config.yaml
vocab_size: 7788
rope_fraction: 1.0
tie_word_embeddings: true
beta2: 0.98
lr_head: 0.0112
final_lr_fraction: 0.0
doc_mask: false
dataset: "wikipedia_en"
MLP neurons of a small language model. Each row is named by its layer, matrix (gate and up: input weights; down: output weights) and neuron, and shows model dimensions 32-95. Each number is 200 + 40 x the weight over its row's rms, rounded and kept within 0 to 999. A neuron's up and down rows have the sign that makes its largest values positive.
After each neuron's rows, "fires before" lists the tokens most often just after its 100 highest values on Wikipedia text that the model never trained on; "fires after" lists the tokens most often just before its 100 highest values on Wikipedia text that the model never trained on.

L4.gate44,169,209,203,211,280,258,246,147,153,201,192,204,191,210,183,169,234,171,273,239,139,254,209,151,252,205,166,254,212,132,211,212,166,175,162,214,164,194,218,232,247,236,251,204,257,206,234,183,134,205,196,212,223,233,210,164,217,152,226,223,173,135,240,228
L4.up44,209,212,274,270,174,285,225,177,232,169,221,244,139,208,158,120,205,209,176,229,269,182,192,136,252,237,146,236,162,183,213,266,175,172,179,175,259,182,106,201,211,203,201,206,185,288,208,239,240,156,290,230,182,200,225,148,193,160,200,172,180,174,146,129
L4.down44,249,195,192,182,124,213,148,222,193,239,249,196,239,228,272,197,208,178,184,212,211,244,182,151,155,151,222,232,216,253,167,147,189,166,254,164,221,208,190,230,236,258,200,235,170,219,167,230,237,177,166,249,189,204,151,161,133,146,174,247,219,219,200,121
fires before: " |", " by"
fires after: " |", " was"

L4.gate344,209,145,190,203,211,155,188,257,231,250,211,224,175,169,205,257,265,234,166,286,179,158,174,170,236,219,188,192,156,183,228,260,190,175,191,185,166,191,247,205,152,192,171,223,119,187,181,121,142,224,146,156,203,146,237,147,216,164,195,186,177,264,210,268
L4.up344,263,139,271,243,213,175,165,127,159,181,247,195,160,234,223,182,208,174,194,259,224,167,214,159,215,172,231,152,226,211,175,174,188,147,183,183,119,189,207,249,166,263,214,177,229,165,150,198,184,157,210,178,219,193,222,260,220,173,207,152,213,207,258,235
L4.down344,200,237,174,252,152,174,221,206,158,183,103,145,251,216,182,178,171,192,224,155,224,247,155,177,227,279,252,163,169,167,257,218,96,219,220,164,245,263,261,167,258,199,187,212,161,183,184,231,155,231,228,250,232,286,223,126,100,193,244,215,222,168,139,183
fires before: " |", "ano", "ia", " -", "2"
fires after: " |", " P", "\n", "."

L10.gate506,216,107,228,236,210,157,253,211,184,236,237,198,223,181,157,230,215,286,193,209,299,139,213,190,159,195,177,204,223,147,200,184,89,203,198,193,170,176,217,204,163,178,248,182,214,154,177,222,220,199,265,175,200,211,179,211,209,261,171,223,217,211,178,125
L10.up506,213,250,277,224,256,239,145,154,214,242,165,236,196,157,149,187,219,192,165,100,180,244,177,219,243,230,161,145,228,189,164,285,164,211,168,193,178,175,180,194,167,162,163,125,216,240,192,221,249,221,179,234,172,183,221,182,253,191,152,234,217,177,153,128
L10.down506,232,215,231,160,181,204,148,247,277,215,241,218,165,205,157,158,159,200,212,228,160,199,229,183,175,185,160,199,143,231,248,146,220,222,225,164,228,215,149,160,208,180,136,219,197,240,205,192,182,97,181,252,257,125,193,215,240,175,251,158,238,133,220,282
fires before: " |", "″", "|", ":", "|---|---|---|---|---|", "|---|---|---|---|"
fires after: " |", " ", "4", "|"

L10.gate745,128,248,251,167,188,180,184,227,137,298,158,210,222,212,121,157,188,176,203,213,215,206,126,211,213,287,179,221,166,211,253,210,215,219,224,262,239,181,176,244,210,277,183,206,207,238,217,155,226,270,226,173,168,261,198,250,154,169,158,249,111,204,247,282
L10.up745,150,183,283,245,211,162,188,124,273,178,220,198,254,199,193,222,175,217,243,192,182,279,117,247,259,206,217,173,264,164,205,227,210,275,216,161,216,92,140,246,135,212,251,230,172,136,188,309,178,168,223,210,158,172,207,184,224,237,242,228,247,188,247,209
L10.down745,119,194,145,160,232,213,179,210,223,213,210,189,265,160,177,241,208,189,177,186,225,189,205,103,161,165,202,194,196,237,200,183,198,232,189,155,207,228,192,223,204,271,212,261,178,239,203,212,211,219,112,183,202,242,224,241,238,195,174,242,255,231,118,182
fires before: "0", "9", "1", "2"
fires after: " ", " May"

L2.gate764,206,168,159,188,161,243,224,224,188,218,210,223,144,201,258,207,215,256,138,255,223,167,180,155,246,214,243,220,173,227,134,274,286,248,182,229,179,243,235,194,120,188,214,216,148,186,189,205,226,207,198,239,220,142,166,221,214,162,144,112,182,219,200,234
L2.up764,216,192,215,227,168,164,196,200,192,194,190,238,174,176,252,254,173,175,169,160,248,196,146,179,268,150,153,144,226,196,252,191,225,240,164,161,196,190,158,131,245,155,169,275,124,168,278,186,214,264,154,239,212,231,149,183,230,266,194,207,187,156,212,221
L2.down764,203,191,116,220,194,238,154,202,203,222,199,166,139,178,230,205,159,217,276,145,238,218,259,206,200,239,289,142,237,183,169,217,210,227,182,201,202,225,255,232,169,236,181,172,178,186,225,212,212,220,192,198,195,149,245,186,193,133,224,123,282,234,241,195
fires before: " ", "\n", " .", " —"
fires after: "8", "0", "6", "7", "3", "%"

L11.gate79,176,149,231,173,206,226,189,231,156,291,197,208,209,263,202,226,251,231,216,277,119,198,179,125,238,225,172,241,234,239,276,226,228,199,219,260,239,231,287,191,252,198,189,231,238,162,212,221,225,221,219,185,223,173,225,202,251,258,181,162,183,227,141,210
L11.up79,111,233,168,186,159,171,238,201,174,260,217,160,144,169,226,128,228,179,220,150,162,172,142,182,255,180,171,221,168,241,211,241,157,240,175,232,192,300,163,202,254,176,294,180,228,236,211,189,172,201,160,188,254,189,187,46,195,210,139,227,187,210,213,198
L11.down79,146,219,207,163,240,226,191,214,186,226,168,125,185,240,154,221,217,187,146,198,155,180,216,191,146,201,175,199,167,135,167,150,244,193,140,191,173,248,192,147,191,145,186,180,252,213,197,208,166,147,202,173,232,190,241,195,217,253,173,289,244,177,171,193
fires before: "|", "|---|---|---|---|---|---|", "|---|---|---|---|---|"
fires after: " |"

L7.gate456,251,260,196,178,244,247,163,196,238,223,194,208,204,194,182,139,242,133,235,285,264,201,170,211,210,213,195,281,176,196,200,154,240,223,218,147,164,138,252,167,222,163,190,162,250,293,218,206,222,200,210,160,252,183,204,163,218,182,275,167,282,221,159,192
L7.up456,234,285,166,185,192,142,150,231,236,206,166,179,194,93,127,236,177,159,219,194,197,256,205,196,226,185,234,228,188,217,169,174,197,160,206,202,299,204,283,172,169,260,239,183,198,181,214,202,238,196,159,215,157,181,250,181,248,253,193,168,260,208,140,211
L7.down456,179,202,240,208,245,268,149,240,222,148,223,202,175,273,211,203,323,202,211,239,222,192,200,182,169,247,228,225,213,172,256,121,246,258,162,219,152,258,177,165,164,166,158,184,242,278,196,211,153,156,229,205,248,245,253,256,174,240,322,142,249,272,229,244
fires before: "2", "3", "1", "4"
fires after: "9", "1", "0", " ", " the", "2"

L4.gate18,268,252,225,211,196,181,222,276,246,229,149,211,214,175,199,146,288,225,185,212,150,114,144,213,150,199,178,159,175,154,245,189,200,204,247,152,264,220,225,244,182,256,227,116,231,183,214,166,233,178,159,174,234,237,240,198,208,271,166,226,258,217,201,272
L4.up18,250,236,169,165,175,237,208,169,142,229,223,261,242,155,153,200,246,259,161,239,111,238,187,185,184,137,198,189,219,205,119,248,148,167,161,198,207,188,212,246,197,158,246,235,171,129,140,184,237,183,197,221,211,189,200,235,219,188,192,331,152,178,227,244
L4.down18,257,264,222,229,231,153,198,241,302,193,204,221,190,225,169,266,208,192,179,171,190,179,163,158,232,162,170,186,253,210,228,210,186,219,201,216,217,184,183,217,180,203,242,213,188,203,223,198,299,227,125,196,209,203,272,198,124,219,167,158,225,150,229,307
fires before: "0", "1", "2", "3", " ("
fires after: "1", "0", "2", "3"

L4.gate517,206,212,196,164,237,181,235,252,195,165,51,258,193,169,122,168,165,237,139,154,191,209,169,161,272,160,212,132,125,157,161,154,239,180,177,194,160,208,170,217,198,196,238,203,192,152,240,137,129,155,209,169,244,248,142,135,268,193,176,159,126,189,202,157
L4.up517,244,159,293,207,199,221,181,274,212,176,164,155,225,202,163,183,181,234,179,215,173,214,125,170,172,141,214,142,186,125,181,228,182,172,221,272,228,168,132,167,194,145,233,188,300,178,237,180,190,212,167,124,201,221,205,168,224,210,207,195,169,252,201,227
L4.down517,132,239,235,171,205,179,216,228,176,215,235,208,210,183,162,256,221,236,206,196,198,249,119,154,226,230,196,152,224,242,135,245,137,204,208,292,161,267,133,169,190,259,146,226,136,194,245,232,221,162,230,194,150,269,169,188,163,246,128,151,199,169,283,122
fires before: "\n", " |", ",", "."
fires after: "\n", " the", "ped", "ennis", "|---|---|---|---"

L10.gate501,241,244,188,180,187,178,194,177,115,110,167,136,225,184,221,211,207,126,162,179,150,154,187,249,211,186,191,289,118,189,204,215,119,213,243,182,245,228,198,235,161,126,183,189,229,208,235,242,131,201,153,186,226,203,277,245,191,255,172,209,270,217,214,242
L10.up501,142,202,229,244,231,125,140,246,216,215,193,221,200,220,216,159,154,249,233,194,227,89,152,158,223,213,196,210,238,177,142,184,189,156,278,188,175,223,207,182,179,146,236,250,173,146,149,163,166,212,234,221,255,157,194,180,233,153,208,184,182,183,164,158
L10.down501,225,241,223,179,159,179,132,205,169,177,237,222,235,193,149,250,152,184,166,115,167,171,182,253,233,196,154,161,166,247,186,212,154,203,217,192,189,275,162,224,211,200,209,177,215,148,248,227,152,164,193,204,167,255,285,179,242,191,186,255,198,241,232,270
fires before: "\n", "-", "===", "The"
fires after: "==", " ==", "==="

L10.gate183,221,121,207,140,143,149,201,172,168,133,246,152,163,135,230,112,145,199,144,213,212,233,172,233,153,163,222,261,163,226,135,205,78,222,230,232,244,200,191,262,195,152,199,132,179,159,133,193,208,226,184,154,252,166,215,168,209,184,161,140,213,107,235,276
L10.up183,166,194,241,182,169,277,232,252,176,254,285,168,265,160,265,226,229,202,156,249,217,192,153,177,164,170,294,151,113,166,256,233,221,214,203,206,168,173,205,272,208,162,249,208,228,238,156,174,162,198,302,187,290,173,239,247,161,205,222,173,151,248,161,218
L10.down183,170,267,165,181,184,161,158,239,176,153,180,245,130,127,162,192,148,207,205,259,167,217,183,220,245,164,182,193,241,196,173,240,195,252,244,133,164,269,216,232,151,170,256,188,144,124,141,168,229,251,204,287,194,139,250,193,194,155,191,166,168,152,219,225
fires before: "-", "\n", " well"
fires after: "-", "==", ":", "===", ",", " =="

L2.gate696,175,273,248,194,160,204,226,152,195,191,235,249,229,110,116,159,213,146,202,197,162,316,210,181,189,168,161,223,200,201,254,104,182,203,156,175,198,213,169,132,231,207,213,192,189,234,202,275,167,163,175,126,204,205,184,180,230,262,236,173,239,213,226,182
L2.up696,179,206,129,218,153,209,231,210,169,151,168,150,192,197,198,311,228,213,175,147,127,277,193,280,200,259,224,166,145,178,220,177,213,230,233,232,221,168,164,145,207,207,250,89,150,162,173,226,186,215,116,185,248,176,261,206,247,215,182,132,263,208,231,242
L2.down696,210,184,182,152,167,259,151,251,204,244,138,174,151,317,172,203,230,220,228,192,137,205,199,171,238,218,223,183,159,194,229,192,162,237,187,190,148,233,186,129,178,221,227,197,173,225,175,280,168,214,126,188,215,241,161,190,142,172,222,255,199,177,216,210
fires before: "2", "1", "0", "6", "3"
fires after: "2", "3", "6", "5", "1", "4"

L10.gate97,182,148,219,233,205,180,207,160,212,251,219,223,223,232,127,219,189,155,203,218,169,185,195,222,235,231,126,238,207,259,158,193,220,209,210,247,186,184,191,239,144,232,177,242,184,145,210,157,249,140,130,226,191,191,266,168,180,278,208,205,147,220,241,150
L10.up97,194,219,238,216,259,253,222,215,182,232,229,162,186,162,211,280,245,224,86,171,211,232,169,176,212,189,203,192,253,194,182,184,148,234,190,287,196,191,164,171,217,103,198,205,212,246,200,253,242,179,233,228,211,145,224,224,199,172,170,172,236,215,252,206
L10.down97,159,242,167,184,230,151,238,198,217,199,203,191,193,236,180,232,201,198,191,191,204,215,232,184,160,178,152,166,196,232,172,128,271,165,199,202,235,233,176,215,228,221,111,274,211,176,211,130,119,205,150,199,244,150,185,188,176,218,172,232,229,110,238,167
fires before: "|", " by", "|---|---|---|---|---|---|", "|---|---|---|---|---|", "|---|---|---|---|", "\n"
fires after: " |", "-"

L2.gate608,195,210,214,217,131,227,208,226,234,196,213,309,192,160,186,142,218,187,129,188,174,280,164,169,233,241,237,157,166,192,109,195,124,158,145,196,183,159,180,141,175,141,289,81,166,128,215,161,168,169,220,218,132,229,130,188,143,142,174,134,195,215,136,195
L2.up608,165,209,263,193,185,248,195,175,196,253,215,189,150,168,197,192,160,289,188,245,235,208,246,189,149,129,169,155,204,218,238,230,187,215,105,217,187,161,238,174,161,183,205,152,276,144,182,203,205,140,145,152,199,214,209,237,230,205,203,239,238,133,230,148
L2.down608,196,193,152,231,178,203,192,170,203,184,201,250,201,228,204,156,143,159,249,206,169,254,125,161,236,271,190,271,243,141,201,163,142,281,209,186,165,156,243,185,211,163,273,105,208,235,235,224,242,155,174,232,184,209,206,232,226,161,180,151,136,252,143,212
fires before: " ", "\n", " Labour", " Candidate", " Labor"
fires after: " "

L12.gate332,206,197,182,252,242,180,241,219,172,198,219,208,211,223,236,196,290,191,192,192,178,149,192,259,172,181,225,249,184,163,292,175,189,253,282,221,176,236,271,201,137,277,140,172,175,170,223,228,159,207,226,193,194,163,224,249,187,159,182,246,241,150,225,212
L12.up332,207,182,236,216,230,180,296,294,261,267,220,210,254,207,183,165,243,255,235,165,241,174,158,233,173,133,140,184,150,224,180,264,207,249,182,184,135,305,217,254,187,235,122,232,250,227,137,213,184,176,193,177,192,229,141,172,209,163,161,232,214,186,212,227
L12.down332,237,185,217,111,186,208,207,156,198,200,188,282,225,246,174,161,263,208,223,240,214,141,228,235,198,229,149,248,126,248,205,216,240,147,196,179,211,198,199,217,208,232,195,130,193,276,268,201,198,218,163,194,208,204,166,237,182,148,243,188,186,185,165,220
fires before: "1", "2", " "
fires after: " in", ",", "In", " In", " c", " early"

L11.gate459,224,163,249,233,231,237,146,242,226,161,212,211,174,186,142,153,274,180,116,208,218,233,217,207,123,208,217,211,165,128,179,159,182,293,154,191,234,226,226,235,185,178,237,137,181,179,232,205,149,177,232,238,161,179,225,257,235,191,200,270,231,186,138,249
L11.up459,249,199,252,108,209,224,185,248,205,147,218,273,148,270,180,297,196,251,159,192,210,156,184,187,235,125,168,240,205,234,180,102,177,170,123,226,167,241,162,227,214,165,147,203,215,242,231,238,143,166,186,178,150,222,156,147,203,255,149,164,264,215,169,168
L11.down459,196,264,177,210,207,141,133,111,189,232,215,206,211,186,215,164,210,193,264,248,186,214,122,192,152,186,207,194,164,210,159,244,201,143,241,192,194,194,256,242,163,187,294,184,83,169,205,194,179,165,173,154,210,240,279,125,228,166,255,253,190,178,161,241
fires before: " |", "\n"
fires after: " |", "|"

L11.gate525,240,145,237,216,196,233,229,197,286,134,215,244,149,220,231,157,161,153,225,153,290,153,167,154,215,273,189,231,214,200,166,248,248,185,213,198,182,222,288,136,193,266,251,170,199,244,221,260,166,203,187,194,150,235,200,227,261,191,219,233,158,154,209,225
L11.up525,253,231,261,159,218,199,193,202,143,201,192,197,229,166,234,247,153,124,145,177,155,206,161,251,196,242,228,136,235,186,237,225,128,236,160,200,204,225,148,198,265,159,189,261,189,153,133,234,178,238,239,271,158,205,216,214,233,219,235,177,226,201,198,209
L11.down525,137,201,233,245,214,224,215,188,145,205,135,194,132,222,169,197,129,260,199,235,179,206,258,212,263,233,141,195,143,174,113,148,149,207,157,187,202,231,193,243,203,219,275,159,231,251,195,193,219,207,214,184,284,187,219,229,203,196,193,167,234,183,214,156
fires before: " ", "umbent"
fires after: ")", "7", " (", "2", "8", "3"

L12.gate696,113,180,224,257,196,228,213,234,210,170,193,151,179,270,181,221,165,211,204,171,224,231,182,279,156,182,212,231,224,135,167,209,167,237,153,193,112,250,228,196,163,172,254,176,221,241,193,166,242,201,201,206,236,258,215,235,181,153,166,243,134,265,189,209
L12.up696,190,236,192,242,177,156,207,214,203,192,243,245,237,227,204,198,205,244,270,210,219,250,204,251,204,217,232,201,251,131,177,224,212,194,193,206,137,182,91,235,210,76,195,125,231,229,211,198,251,249,156,206,196,177,214,136,190,263,196,184,184,251,163,205
L12.down696,196,213,225,171,197,240,232,140,205,128,248,212,220,136,146,158,255,266,209,156,241,129,218,205,183,231,166,173,237,249,269,180,184,137,229,143,218,183,270,217,188,267,203,176,170,168,144,151,209,215,200,230,220,220,195,178,252,202,235,237,160,171,175,246
fires before: " ", "1", "2"
fires after: " on", " On", ":", "On", " |", "°"

L4.gate386,222,215,205,239,171,219,184,149,255,166,171,164,200,225,135,244,212,162,154,148,190,240,214,157,170,234,219,248,161,219,216,218,181,116,212,258,159,176,177,210,151,116,227,254,113,166,164,251,141,152,203,227,246,184,162,133,244,171,190,174,206,183,167,232
L4.up386,240,180,193,204,261,194,198,167,234,155,169,221,226,187,214,232,218,151,171,245,245,175,135,179,85,189,245,201,237,215,178,155,268,158,247,168,215,205,172,181,240,156,228,207,139,104,272,190,199,192,246,212,210,191,176,201,170,212,183,228,199,218,153,102
L4.down386,172,146,201,190,231,164,214,219,238,249,212,224,154,137,173,227,159,184,319,216,238,176,219,202,189,175,201,261,203,158,173,155,188,204,229,228,163,197,168,168,188,275,164,193,209,161,198,213,210,208,186,145,182,182,166,273,205,226,181,230,213,186,191,139
fires before: " ", "\n", " +", " −"
fires after: "0", "1", "2", "3", " m"

L2.gate268,154,233,239,204,200,187,215,218,246,159,178,170,183,168,198,168,219,291,221,124,254,233,126,218,194,184,158,156,253,160,145,220,232,254,277,189,235,193,192,169,158,275,227,166,144,226,183,133,189,131,187,189,252,178,222,250,236,243,190,256,283,197,183,235
L2.up268,165,204,213,195,170,187,184,187,152,162,154,204,201,151,218,130,222,154,266,191,202,193,186,187,159,135,228,214,217,234,164,149,154,174,168,262,141,225,229,159,189,141,165,171,216,130,169,223,241,180,193,199,252,167,178,241,171,216,232,175,140,179,213,258
L2.down268,133,236,182,201,169,191,192,213,200,241,190,220,269,177,192,145,197,180,239,180,158,207,195,210,179,151,186,217,207,179,244,174,190,179,195,279,246,225,179,208,163,190,190,271,214,224,258,237,209,129,151,126,210,179,222,216,208,166,212,163,221,138,229,200
fires before: " ", " $", " Loss"
fires after: "\n"

L3.gate53,144,189,200,154,189,178,144,217,196,192,249,243,188,219,100,194,251,159,228,139,175,241,131,232,210,177,152,182,236,174,205,135,197,219,184,199,219,249,194,212,145,221,195,192,246,245,193,213,244,133,146,208,214,166,217,242,159,237,191,296,261,226,202,182
L3.up53,181,185,270,178,238,259,184,231,228,208,176,200,246,217,95,72,293,222,250,181,138,184,222,212,185,168,126,227,238,204,225,222,198,218,251,218,163,191,146,168,146,252,199,204,279,137,261,148,213,187,214,236,146,153,161,173,151,239,224,267,216,152,189,243
L3.down53,197,196,157,149,240,210,171,209,196,167,197,257,213,238,193,207,178,246,241,178,187,201,191,207,195,176,239,226,161,160,210,243,217,177,224,220,188,182,202,171,189,167,210,238,203,229,235,186,189,205,211,192,200,213,207,192,197,179,178,194,215,223,150,188
fires before: "1", "2", "3"
fires after: " in", "In", ",", " |", " In", " April"

L7.gate340,210,195,193,159,207,150,236,173,134,166,214,201,228,211,172,150,203,180,191,220,136,255,141,209,215,235,199,194,207,160,129,236,187,222,232,253,202,241,184,262,226,255,180,127,197,207,268,197,178,224,170,255,174,250,213,233,138,168,256,221,175,153,202,240
L7.up340,155,255,154,285,182,205,215,250,227,195,276,249,219,258,213,241,194,273,222,135,231,237,152,193,149,188,165,194,101,196,299,205,230,216,152,210,194,248,139,244,210,262,151,227,239,197,268,163,192,265,103,194,149,272,227,182,157,187,188,174,148,232,201,173
L7.down340,236,202,299,165,244,191,189,159,141,221,155,224,215,136,151,235,245,156,193,253,196,214,192,169,231,270,190,218,283,168,141,193,117,202,192,183,155,144,203,243,263,174,234,194,195,168,195,225,175,169,229,138,259,138,198,205,300,178,213,246,209,162,141,255
fires before: "\n"
fires after: " =", ")"

L10.gate466,129,199,238,205,227,210,223,200,325,231,166,181,254,217,250,180,214,214,196,166,187,154,170,241,237,254,202,223,203,221,329,249,236,310,267,159,173,201,151,266,196,262,205,221,240,165,239,181,194,195,154,237,132,234,266,264,155,140,211,234,182,158,262,209
L10.up466,224,164,221,160,152,279,82,133,226,178,207,218,213,158,187,152,197,241,149,158,114,210,234,275,181,251,195,173,164,199,248,249,221,193,183,201,187,222,209,233,194,298,198,133,226,185,170,225,174,193,218,249,247,206,199,142,256,240,237,250,224,141,221,200
L10.down466,156,273,211,237,208,223,169,167,235,249,211,245,241,202,180,220,227,180,200,235,239,156,197,167,291,224,168,196,183,164,232,189,226,145,210,123,221,188,214,201,237,249,222,207,143,207,185,243,192,188,150,197,166,243,219,196,195,188,186,249,250,180,256,218
fires before: "9", "0", "1", " ", "5"
fires after: " ", " in", "2", ",", "1"

L6.gate542,153,223,205,192,145,180,231,273,101,214,220,150,203,149,211,170,172,219,202,245,155,150,191,202,213,248,237,205,187,127,165,197,205,184,243,246,180,243,264,247,194,189,270,221,153,225,196,207,160,220,180,266,157,191,294,274,228,183,173,223,179,223,170,189
L6.up542,145,195,174,235,155,219,251,178,139,222,218,208,258,178,210,187,204,213,231,199,173,238,223,222,223,188,185,235,226,258,250,189,264,174,208,230,204,144,210,168,154,196,174,199,256,225,199,189,215,218,129,114,214,159,249,203,176,232,201,155,181,215,211,195
L6.down542,211,227,151,191,250,127,232,222,226,136,187,188,191,220,207,172,210,206,186,193,187,185,204,122,141,250,276,222,220,193,240,147,157,164,202,272,216,286,165,191,197,172,163,195,234,146,155,155,181,263,137,231,164,272,273,196,176,177,222,271,222,240,128,163
fires before: "|", "|---|---|---|---|---|---|"
fires after: " |"

L10.gate444,164,182,232,231,196,262,244,189,216,253,118,271,241,240,177,221,101,168,194,218,184,222,203,206,146,171,95,166,183,139,233,208,210,244,129,179,235,150,188,206,149,174,167,209,225,97,175,158,122,206,198,170,174,191,280,182,219,277,176,203,207,211,232,153
L10.up444,193,168,151,199,220,169,188,210,138,173,240,198,268,235,182,195,235,216,231,216,185,161,215,180,250,202,219,131,178,188,231,183,147,180,226,222,245,156,154,197,241,273,248,218,264,128,162,212,176,187,244,123,181,207,279,131,212,217,244,157,280,207,280,137
L10.down444,242,215,191,195,241,206,169,242,107,256,149,250,275,125,152,217,177,195,187,183,252,307,170,224,156,170,150,213,232,266,178,241,246,218,204,245,190,207,222,182,180,98,204,168,216,213,169,157,192,235,216,271,271,199,204,246,164,150,227,223,200,226,238,195
fires before: " |", ".", ",", "7", "9", "5"
fires after: " ", "1", "4", "7", "9", "2"

L10.gate623,209,208,218,245,264,217,253,177,207,203,285,223,250,243,153,204,168,255,233,222,173,183,256,119,250,187,212,209,236,209,209,117,172,221,185,241,150,199,177,218,226,227,178,184,189,236,205,193,250,183,233,127,328,154,175,187,224,172,175,225,256,200,218,164
L10.up623,206,252,176,276,207,233,246,192,226,179,173,263,215,184,245,245,154,238,150,240,169,183,130,202,145,228,228,145,226,139,196,133,147,225,174,168,165,200,162,236,217,88,213,236,187,205,251,223,235,284,193,249,150,218,221,195,169,157,226,164,199,181,128,195
L10.down623,250,246,209,184,262,233,127,258,248,184,167,194,164,129,204,200,203,167,221,264,180,192,184,243,151,272,131,203,241,274,213,177,271,258,254,200,181,178,225,123,165,130,186,144,114,216,242,180,263,158,215,165,215,213,219,237,168,165,194,179,147,194,219,276
fires before: " |", "-"
fires after: " |", "|", " "

L4.gate760,219,245,246,239,188,191,190,181,198,196,172,274,175,248,122,215,213,167,210,244,96,207,291,178,202,197,226,252,181,223,231,172,201,203,125,167,231,164,220,205,193,212,237,149,204,203,218,243,210,181,248,216,206,230,242,298,225,278,223,187,201,169,163,149
L4.up760,155,234,154,245,228,150,209,197,184,168,140,189,246,234,209,167,250,146,134,104,167,220,276,162,199,161,190,252,194,175,181,216,175,186,187,119,206,172,261,181,202,231,253,201,239,160,205,199,207,157,226,190,216,195,275,117,246,216,234,192,265,215,195,186
L4.down760,220,214,226,199,185,234,124,273,162,144,231,241,208,253,152,226,219,218,192,171,164,166,276,244,195,157,234,242,285,202,231,158,197,160,226,192,252,245,206,130,189,238,223,178,187,200,209,210,164,181,151,176,126,233,165,152,257,146,196,144,289,195,142,199
fires before: "1", "2", "0", "3"
fires after: " G", "2", "3", "1", "5"

L10.gate166,113,222,179,200,238,195,211,199,209,224,214,251,254,204,222,219,237,196,114,184,153,167,186,143,186,158,252,237,218,178,202,159,158,241,248,222,241,212,264,179,131,242,177,158,260,204,109,181,210,225,197,150,166,218,175,175,236,159,225,204,213,244,247,224
L10.up166,180,205,213,236,204,255,277,310,210,178,218,192,145,290,187,282,165,234,220,195,202,146,187,250,151,152,145,233,229,216,249,193,205,148,177,218,207,310,147,239,155,267,206,196,263,230,152,138,212,225,178,191,146,189,179,184,197,172,200,168,183,177,193,248
L10.down166,261,239,204,165,244,130,274,242,235,218,197,176,225,285,146,219,222,244,175,151,214,137,218,159,136,173,219,175,264,167,201,175,187,135,227,145,225,166,166,202,152,202,178,271,194,174,143,219,237,182,241,191,228,122,186,229,160,180,168,218,234,175,149,190
fires before: "0", "1", "2"
fires after: "2", "9", "0", " in", "In"

L12.gate492,192,186,290,281,285,186,201,215,188,183,187,229,213,170,176,233,191,253,183,304,173,162,239,92,176,178,218,242,292,164,286,207,159,165,267,228,205,156,248,264,228,214,194,172,229,226,216,243,207,157,177,201,221,133,246,162,203,246,159,278,277,214,173,219
L12.up492,219,177,293,206,217,208,220,169,156,196,188,218,198,176,171,79,202,198,138,204,144,259,272,234,209,189,160,213,173,193,251,120,143,162,217,275,143,237,206,154,169,193,299,222,279,244,212,192,126,185,174,249,237,188,175,200,232,185,235,222,279,100,214,188
L12.down492,265,169,179,182,228,179,225,134,193,183,255,283,228,188,183,191,266,188,189,201,186,208,124,162,198,238,237,161,293,210,150,245,228,151,130,132,252,135,179,216,238,194,194,203,165,153,185,204,191,104,220,147,169,223,232,226,195,193,189,235,180,236,200,181
fires before: "1", "0", "2", "3", "4"
fires after: "2", "1", " |", "3", "4", "0"